Part of a small language model's weights: learned positions, 5256 steps.
MLP neurons of a small language model. Each row is named by its layer, matrix (down: output weights) and neuron, and shows model dimensions 0-127. Each number is 128 + 32 x the weight over its row's rms, rounded and kept within 0 to 255. Numbers have three digits each.
A block is one neuron, or neurons of one layer that tend to fire together. After each block is what it responds to, as a language model described it from the Wikipedia text at the highest values.

L9.down0:112135092072135147117140148135138160120124169101153160121112114093121184105212130151131173148069083085148144145132175150163161161093157081132207169112076101114101110110131108128107137162190134127115087123176127129100153151134132159141174150139093162071130168124119154102126129131158092188141167134152096138087116110145090147100183158106126133157155132090138128083148181125101106204119
L9.down12:103152115099177128057120110107141052097148116102124187097167160171193159105156142090155125171148156197115158138127089109157151137103145149161094110127111163132124076098141149134079143115063081172087061146141132132093112085125184185111119176154141180173180148129103216151184093161113125109119112144104141162104132114110073095148117107146180117171176174172138125166130075125161056089079
L9.down97:121108129103141069143131083149177118116093162137157124119167196086143142164114126109090153154176131156119114099126156113150133045130109095149129192071119101065123145068160110190131182172167165155121113104213131110065148108105157120159135121119149178128112107191153152159131130096177135145178159097111141179093155163111094109129131111064192115122119172131089111076163082157169164133120
L9.down211:127123127162123127195157150087059092104147165132087133185172104116126098220093123172178111141146134160126115172119106126132103148100117163118133136094181111132140049136130098148111163144109149152073089113137143093150143149128148179158113096098145117173115139145080148149140136119139125075152116147126126201092126119127118161125169089154188107121093097102172096124121181115167159103168
L9.down316:094173198133102149119143182114123140092115118107128107193147150121121113139091162086134099081118143124132159149180135100144157086111132114113150095100110093098090148112144106144170153100131080178111156131188141132103123086113144119050140075106158110111098128134202109154133124120189156130064156113106146142187093116227091074115120144075154160125180118118135166180148111137098119152218
L9.down320:107102191171131117071171145158141213102164103092106079070100100143156154129093136127163139131139103136118146071153100146155112172126095095191057107157139142155113118151108052127168137101158103119155141108069195112108147112102127122159102186103187101114066144162127082136112216174101122123138142159115131082116113134086214092143132113109154124133136183139111063114139116135198072162111
L9.down409:166083162149074134170122123118112182115130109120176138113135167140142157105101111079150128120138121079141145146147102142176112144172095149155136141144134112143151163126180147154128135072164144151076120138154116103087121198090090162108107149103098180126132109138090137112148182123142053131145093170114066120120129071174167101124140088117162110127124110078147132116133076168091121088151
L9.down437:098121111158112118138079131161090121211161123135102144103134171118107041176123091097129084118081083120148106103162117139161115100132192113140141117142131091189124102131120118151170098124184101141139132090151220112100115116114157170054132123089169148075101127179185104157139129173120097171073080150113176158095140126100154083108170086153168144103115139224055110083122171090147073085165
L9.down505:125157128146145102185190162133123061147156102115124137139138128168143112065169097118107137103105148142125111206163150147143155134128163135091215149166118174112110126103103094165096152071109072131146121122100150116217086119053141149077153170118151140090074085186092094083139079174117173060107143129108127154138128158186119120113118113080150100070134129119182155115086115111127116131105
L9.down509:133111162055217125084143104179116143168164135114117138080104066119082083117156095077053104147170165106140186160155136108146143113082125143109166083146083125150092104095152117123110118184059160146093177152079151105159159146171102093097134109126161083102130137158162141064142136071158101122126101100136102177079161156158132107124154123114107109163154102155184128149100152140111132115118
L9.down522:111075136184080123103151209120128179161062130118115161107174120134165123156130104061151107132129177204166090093151142171098163166103130117141117126153095132153144161085120084139193139149156092096152145094128168160096128120128187123149096102145107160097147136208136144133114111063083136112069149104110156130156082096123122141127092078115118144069176120151159112123073120153136120068128
L9.down585:089121124135081147085163116125235087124125160129146097138104079095140089107149108142110141154088156105078112085094124139084124128133191144209204166185121128091145162109128065122170123148155127134122136133064159036107119089119122177083153098142143099126124151148190164119118103125187075156177149129072107128161120191132123147199110136079128134101155121114154122151120119089120126102106
L9.down801:175100126163153104137120158163151150149166190124155135162143133125150121102099108128171100104173129106122169162128094088112083149168152139107080137068132137135077080107175089053042144194095112198146134105170113147104148120075177105066141160116136137080122133122125096077148115138124097170132170122077088137150161097181160128095164170129110089164147175133143107108120090120097166080092
L9.down953:192122119105102137158110126117078130164109119075139118127179120137158114127138129130047126090080166168161111132107067104108153112140176184158091206131133142146112159062135100137145124146079112126148132081083201147135135164103144096071104107162115173101110149143109127102116115092095123149131080106146117076107152063135134165123102143112132149175110147127143157167129171149119134128098
L9.down954:152078120130162101146184126101168073143118121110139185102130144153124076101104128151112093123126050111132232126077109132108076177126141099142088055115182118159088116163109093124132093098125087154097175098151131155184123131152132117132150088154126148096106058169173075102076090149175144157139120137129160163128109174148134110121167088105223142188183151174133141182165127145145085120200
L9.down985:183111180077105132173162136095083162119145078131163151085054087135137113109159169144144160136079132118122047189149136149148142115087137143127132036147100132122091104149159177189093084128162136166119048154138161111132116139102134152127167121144161099084102154134156127144167123129119120114087143157129136152110117124139144121145121145180117097122150142148150121162121201124128159089115
Description: Pre-verb auxiliaries

L2.down505:141091184111148089167131160140125087119114098117056157156148104162093158133092109171054157128129094151139096152121115124138160130159135170080105114105096137104132167172153131128055149148074179096160138136144155098134135118087113187111201133127116103105124140113113161142158114138112120131160151105091122085186155101122085118121175100139083091113142149138118069167123182156142072178166
Description: Indefinite article a/an

L4.down237:096106096095126089125165190166057096104114195128106126067130127097132089148073169179125086130144149104098105202101160082124105112118156172138130085132110071122145138157145161119127131079110138160125073105128099137124165075134143113127124120164086096068153059150131128147150144130173091163106190099104079101144144055162148154097116174202127142094140128133115140133114183152095079109122
L4.down467:117133186118157165144099140143080151147076156159174120137144047125166213161090126105144112122143082131105129089148115114160133114061119094146103116152148074144110143191151050118143147111122133158217126123146138182126116146085120123136138139138138137105123126163158146090120119115155088126128114126097143167080137077077119130156121170163105137101132119129091140145132089149181123130095
L4.down974:097062111114156082140098075107077098160191127125142108119046098173154115163104134159110137102181098124117097141142125102145077127132160134165164098135108088142088129136161161086104165130107120140132128159076107160157052106100143109105077154123091150117090126119132127111160117103180082193136144114075143099014139109132147120094102144177156115090108060119124144120107116110131163154085
L4.down1023:089135090116165102101136132138070129110130124140094111075064047096137142180132135139187125135127120144129077175143174079085068088117145119155093112101078100098145118131175107141110082163138075168132088101088085118158111138104167117119084115124121073108112125166177117151105118123227141153150117094110112100105100130173184121120118151168145201127179136141097120092100133138146141073166
Description: Leading digit of numbers

L2.down848:099058117151150129159109139155047103077171095094139154094068164132055118152120102106166124089161067074117099114112146154159164097129132164189190082075110129171144134148173149130113138120104108156129097162085125126162093124121101106164130109108125109132125089125185180114109116075145086148098154137102104112068150080097172132119131145159094104134093127145192198123100116114210110161125
Description: First digit of numbers

L4.down588:083116101128110070157119133143151174156129096127144100116127147143159107197119170132126155126141071079135167193184129116138093109200140126152110139188101143131155140109051150050144153145109152114117177108140127131129091106095092165086125115141144128058133145067094157140090137070160168102164071144114174078151135130183168129123143126143114103097139143142095121141143178127073126126172
L4.down679:205162133143184114104111141125126098145103115100107097096144142112095110153106144167102136106188102137157121162148152138127109084192177152158169107111118153129151123104105130102120124067132176166132079170148134154134144114071137165088123153140142136073094131101148169161130127113226101096137068145103113168141124127115131092148103128089176098089235095125147117116171127145107124110145
L4.down771:180137130171129127107168116108085103107143108102192115147127115150152108084101087105157155131133155016117118122076093143102116085102078101103150105116160132098110147183107066139115156132151133095131117125103133151104118098211132126146115091183102160127129094070123123138156120152131131145109107136111093131159085143111132074086125163138193096166127145141142180111126122103140143085200
L4.down887:152129185112158139090044139085171096114158117109155141150139105137139174137131137113138076149121149091171111111090167096123141151169068102164103150193165101144160140123138129153103153098077105114158121111053108178164145134156131115090140164103081150107108169108137094087132126138135204079144131098093131091098151099112146159168139098112113070113153124120110139158088065162141067080137
Description: Noun-phrase start after prepositions

L4.down25:084170108138096203113170143128106183139169194121144114163135119114195104165110086151113107146119082138150140105103115141063119128071111059214101123100101093127139124105094155103053129116148118127141167121157127145120138159109094129139104152180157089130167121119111092152110148152106167138187117150182123053145088150217139138088181156088129119106158116129160141142130111123144187085148
L4.down138:095130149170141117098085126195137101120125149136157183068119129134129111178187145078104118112118129138088099144113096110134168146078155124171126128152100143134162143114151108118108182159113123129150131112122151155120191159067145129085112126060133089096149074131132141076101143047185104156135122111110159079128135133211133097113172157131139149126170145167142134075059106136121119140109
L4.down825:155173108070141120038144149199175148162132142121118134115117112103172133139061164158085152131163115145133128151185105117091111118132175116144154124072109145172115149085195131115130176140173081137138155129102169101122167174094170177066130163153141153137105053132106070149141114132137105139183061168084064050117151124178076144131197095115113115116148127136150203145143095102134090100133
L4.down1007:129161170109142116032163150134160129210103163153158119103137094119167128113181121139095118103106099111106145107046117109079117133156101123164107180042131083105054165086151140174101145160122085114144129106145126126152214154088128172171124109183150161070146107118132131116097109065123116160179144144048135141106134176150156108091160135113131116186180140171130067104171114158139130089166
Description: Infinitive "to" before verbs

L9.down148:120106121095135146144163126135137131120109109187133112122103147133140132126117108105089125125069166104135060180144183073178102158178158084105127184104127130164114049141100147118119109137167056157125153092118185133161188124118195144085093138114127162074148154138103115139174095175098074119126194115164141131177092181115083124078088121118118154189135116134096041056151130144117108104211
L9.down155:148128080130120079136115114177113085137145124122163121136164114108177127086114203160096090108141127155182130057135111134048168080052152103117123146084077125160117178151118139115126123115137080129181096097132129104133157165112165089211176117101164101148106107155159159141150115117064070073053098126156128074129167127140124113183149161126095094159147067074093149080145121135110126136079
L9.down167:163142137164141111151102075099144131112124167147081179127087075083111130118099087154129218166154176137156163167186112161113118120153119114130115140142167126133112132139119108080118123159081126123163138125068143160163103099062166119132108140150157120118134128095121155074144129133135152131101117136151153115131124118087078112098125141132131129115104121175084194168122120136131127122133
L9.down287:144118098201132150104168091185122090136130098089121132104091092088151153107167161142093170177120129120108094168057125135118098178207115092160156137125090144107134113154152125135132138068095173091113092104114186152158127103163076119081107112142086091137121072099184126149082174110084137169095107199176144126131145141130164159167082142042118067130166085121126085134143144095101153156177
L9.down347:101114123173135097102109144143124109145149196156165121133128155093085155128100175176052101162137137151101116142101146114101093158154138102131176164115136131111167098115138126060088140125130192100159157139134153120139153110081166095092079164155101125100140153105154154188136110135053144085158150145102166122110111190068115072141145154144152119146077155146113080221178172105075197117168
L9.down472:150111136111157152130073138155128158136194134105116129161114087187120095163102152131137083122109120115122108146099140148155118141117138114153147197112137080167117064142112167156145155131139135168096190161109128145149120101123120145090148126126092166125118077120155084108144101169108137104062123092129144087138118061124149099226133170114137144186207113125103069105136142155147157183132
L9.down507:076078082119157163158167084105145064155111148170167082152125149094114098164173091135121111126123135151117117144143075157159126093171124074156159174136174127168142070132123103161147116141115178125128149098128157132129178081082112115146149161138134144177095112137176146141103144137117091064101101158147075090164051048122118158172127133129126094107151166156096181093113107131037140140140
L9.down524:117105153134157150140215129168075104082180147164177169112129120105173055103123158137122122155119148143144144191153129144164050141144127096134149132086138178092118130134092054102128107124075069118149103142031131145087122064135086100135089147051112096103121139085058110102141121113077155237162118095098134093101153160141162137116108165115164124111163125112154130131089126090069125103088
L9.down533:108103113133107204074111074142141076178107149168126163152092174125122148058161148103124077141111151093104089129197115120140179146132131171161150148153119158096116133088139130070122094100130134144118128129075097157086090146127102196114122151114106118123155124178135149147068155064072143141161134099115132113181167145129075079126161140090185099137148121116173164113134201130097140083103
L9.down678:140108103105098083123160148141140006104143163182168169083145131148126179122123163110083118129133061140081142080110175177097123131154105110176137146130127138171123125114145138045135187139108090106143091118119112149137091159113131094087117086132132108112136158090140112111136123123144112103138157130102127121119162096147152120084149103176119126110145155102145204165149132180174210081163
L9.down720:082128159150159116117109109108099074125154155087141105102139091105104158118161129137108129107110107134136139100162103140193047143169068140192126199087096141181072131147142120150054110143153217156137157125080140105097135137092123135096102113159156087109116129123173135140109098121106125121171145155119107119116132135158111089224110120161142096165174073133052130149098168113133119151096
L9.down835:177138129112191167129101052143146123093194124181121158144132162120137068151172103152110148097131116177106099047081102126170114134132120089159136110156113112126080099127120130131158102180137172118165154153100122171109074139154118171131127110100123115182146155132179126179182091079130121086088184118129154163155128103113166133134111130093125114128115102213094064119078074182128097177105
L9.down903:176101119155107084187141103118113068166114107135105167114132173101162143187094086125075098188165065179129072129089133098104067112170167125105163117168132103128149113159119158160096153192095166122123179146155164103130165088123134171154086130151110139148087118187076140164132189058106118089074121117145123118123102124140076071096063159156136114146139109182090096128174171079113095148091
L9.down968:133157187090131193153152127148116136121166132078100175161088098113148097120161117186128132153115082132114128139139107133147093119141149078185126161145124128154123156131150141157125132112244127103083142130105158142128101141170180108159083098089123110134166126132097144086121169103220156186140136106108092080166115160124099103111162082068166141137081159119092124124185192058100098118167
L9.down977:172114117174162114101202090137110102043168125159107070138144167177140143128179097128124195102133153165085096138127110191092136145093142127162136098097166080121127103109131141173130142130145117206173063077156128162108122155109145122099163116095087131112128069168145081133130136115140119179157142110125189085101156093073137149136143147133084117125159109133129125152113118124138142178150
L9.down1002:101143077119090049127147120107148135161084087093088148145158099089180112054177166089126169167157124118138139135149146090088144112166171114145086093142165139064140128133103111098167108184103101156107091112110135164111114125150132214151136164124082101114098130134109152115165133145191177210123121072126138132090136112140154165099095125133128102127103129138074162095138184160090137116141
Description: Article "a"

L9.down45:129162126167189140135107166112137111125172106115134119125177144122102091157197066086158102081129146153091119128141102107117051140148151096072166092139165117158125114086097109111181145200105133151169150170093136195138150156103079146142117129173136159122130140126100120139152113102164137117242155130123115126100158145126105160144087141104100138165110146131157113174120069191114173163125
L9.down94:111112172151125192137136120115093123079155136084084115186155152106188098083101136087145152137134125085111201108113100068104117115111101142137134183095078077147147168145162142089174117056163120178102135111144077109158134144113058118168135123096082123117148090098097134126141138181091142121093162148189179136104122114073172100153097180145098136132115099130116152112150197138135119109104
L9.down215:117107145144103100118108129108103104137094159159121117116137109146080135086047132116154093130187092141145130114147120155160102134118128186116106079108111172179175111110126168161118207140130150087147112096148170141212164134102111154104113124115092115111127103109098128168166107101111118070097102134187106125140045105119090061106125152101165110091122134184087061153107116150097113120123
L9.down331:146085114170092124070152179144104104119081155154105140137137164132080141132113103093141123126108102094148165112148143150041173164108131130134175122056173133154164122131114140135149174138068170141100053149148155146128121133118181125184127114118096117174154113095074099203153098144150117118137166101124124069114205210145189123087154136160142059106109133125086169134074128151115091122108
L9.down339:094137110156105181155162140182076094145140115190147114126129139210152114117116168161127143112097084170157108162131101129130137084117120079175114086073139145090106112102132153126102088098158162132111090122112124148171166116068151147080127109155102156136084178107161096122140112161101142134150127110139126143145133139115185140128140128195164123083086097145057163111149161112122112079049
L9.down369:153091130170124123177164083104057117181174116104112093159111111163093107127092129106101126141110161186121113162161064127130112105138152122107112108139143133125072082102104096168130151096097093180073141119120115136118159103116120185152136136120096164133130188125128126076099102116078129140097151152128148082174145143142131152131170159103094084145135118080074195179164136141102147118178
L9.down474:177123063143161115098114113106103087105105116108126123057150124173123130096117115142133172184112162153081123167187106079114106129119102118151090124165138121201136133174137155131099131114106081105232180126127109098136081109166147088115164178098102110145167141143154132162099112107076187106114111090132194065121152176097147135123141107175130095161095090132096153171119130149165141139128
L9.down559:163124123131157121140136160127175075119122102118147147157099156152165083133140087075065136116101113160175071123109146121163074159166152143154150135123134176167122113123087144073192109188143134086166111081099107189108110121159157108117122167151112193132095109176134143140086090115180128204105112126157083105123104060106066129117100105150153182130170125147119162121121077156151123225168
L9.down632:178135073141112128065157147106134130087198185123127153132083110132142128081139071120143114150101177120108112163100116142109097140138149076139246132102133133031167104105127106127146109143180180108142130122161110151129142137156178135126122141156108141168080136118143106143042139168191133175169125127150123144104070132206127137098093161119061095093080148097123101072115173139162128180104
L9.down635:110092162116122142121108124158194113160225097152110118159133061151155112127124118111139164112187164074119109223116112149173131152102121127103116143063099165192170204108135159088147136141160200143087158119178157173106149135120146171123148169126119169136174118129138044134103093154121094207117107143153168140122131128139095114119113153123137079051098076075112078115119125196123095144091
L9.down673:042198127123128133152107068157111158089143097119124090165057106146101147143089124097156131101098132102119081117104172170060111163201126155049102117087149123150107120150117125129120164155099102127142151171120157181048144086153123079145122172164123145117107161133126089130156182151173112119084119089096186176105177094152143180149107076106101152111122117128132097090127097118150142163197
L9.down797:153171131134153095076063094137125177116165092102132044167123173128105127099160160199146188151084152118088151156117120056185103150123093086138141160130152111129126127129124166167103110139121146163119120156135088143124187144143119125161132167142132173165157111132137087171144066136140136095121125152138115176101127099143090149135200109152151135167085111074099095112085148111114137123127
L9.down816:105123160163109113120140100076139119099138144165166081120160137150140096068151137161131129087068135127149120075181133108138104140130124057098165069090161085115082210182104093151126096170158133179193159143122161167128172096162145146186074120123101131158109177156058120150136083123119125082160076089124161074158128131129102151085107145128134116091106201131033139128100126141129100120133
L9.down894:168130095120078109119176086098125189097090167132159139130108122154121070144120178114121130092068116131068100115188145155147125148123136096191135075065115132121123129150132132134153167120127152119096091119107103137122084089129133174151105140120140106079170088140123129182162115112098097255133103143116176158103132166107132127086093120156093165070104118114098094193163152120108123173134
L9.down938:116114139097131072158092152133180116090138138132144160080198074124170133180122099108114109127137166152141156110193102064123127064106163133172172129073164103141128127094120171143133133129118182151142181135109161150112130157113134094135103104126179054141170092154047140120140132128106119189157122099122107145124110069121103114179122208139107077120106160143166199108181202084087181109109
L9.down992:116101169098100088115120119172113118113134152169159131079172162135117133131106171146174132113101159098119128171173151109118147115172174125165156157188167131136057149088102084118113112078145110133136131140113170163125080132095103105144146139149113116156127147140120158086174089164080185177108137124168122101169063102098153098110145126144098095111096101068097189135106133095154128135119
Description: Year-initial "1" and mid-word pieces

L2.down821:128124169142138141078101146147185153150129168139111130118133147115162147128124137121115172055143096112082163155091069114111179128121117096187127141082102055136078114090133092162128133139116120113124143080130165171149183169092142161195089085095147144074137142118136071097098147133134130178182187155100093133089163103153163090138147147160149135182185190115096045107175097125140089121137
Description: Modal and auxiliary verbs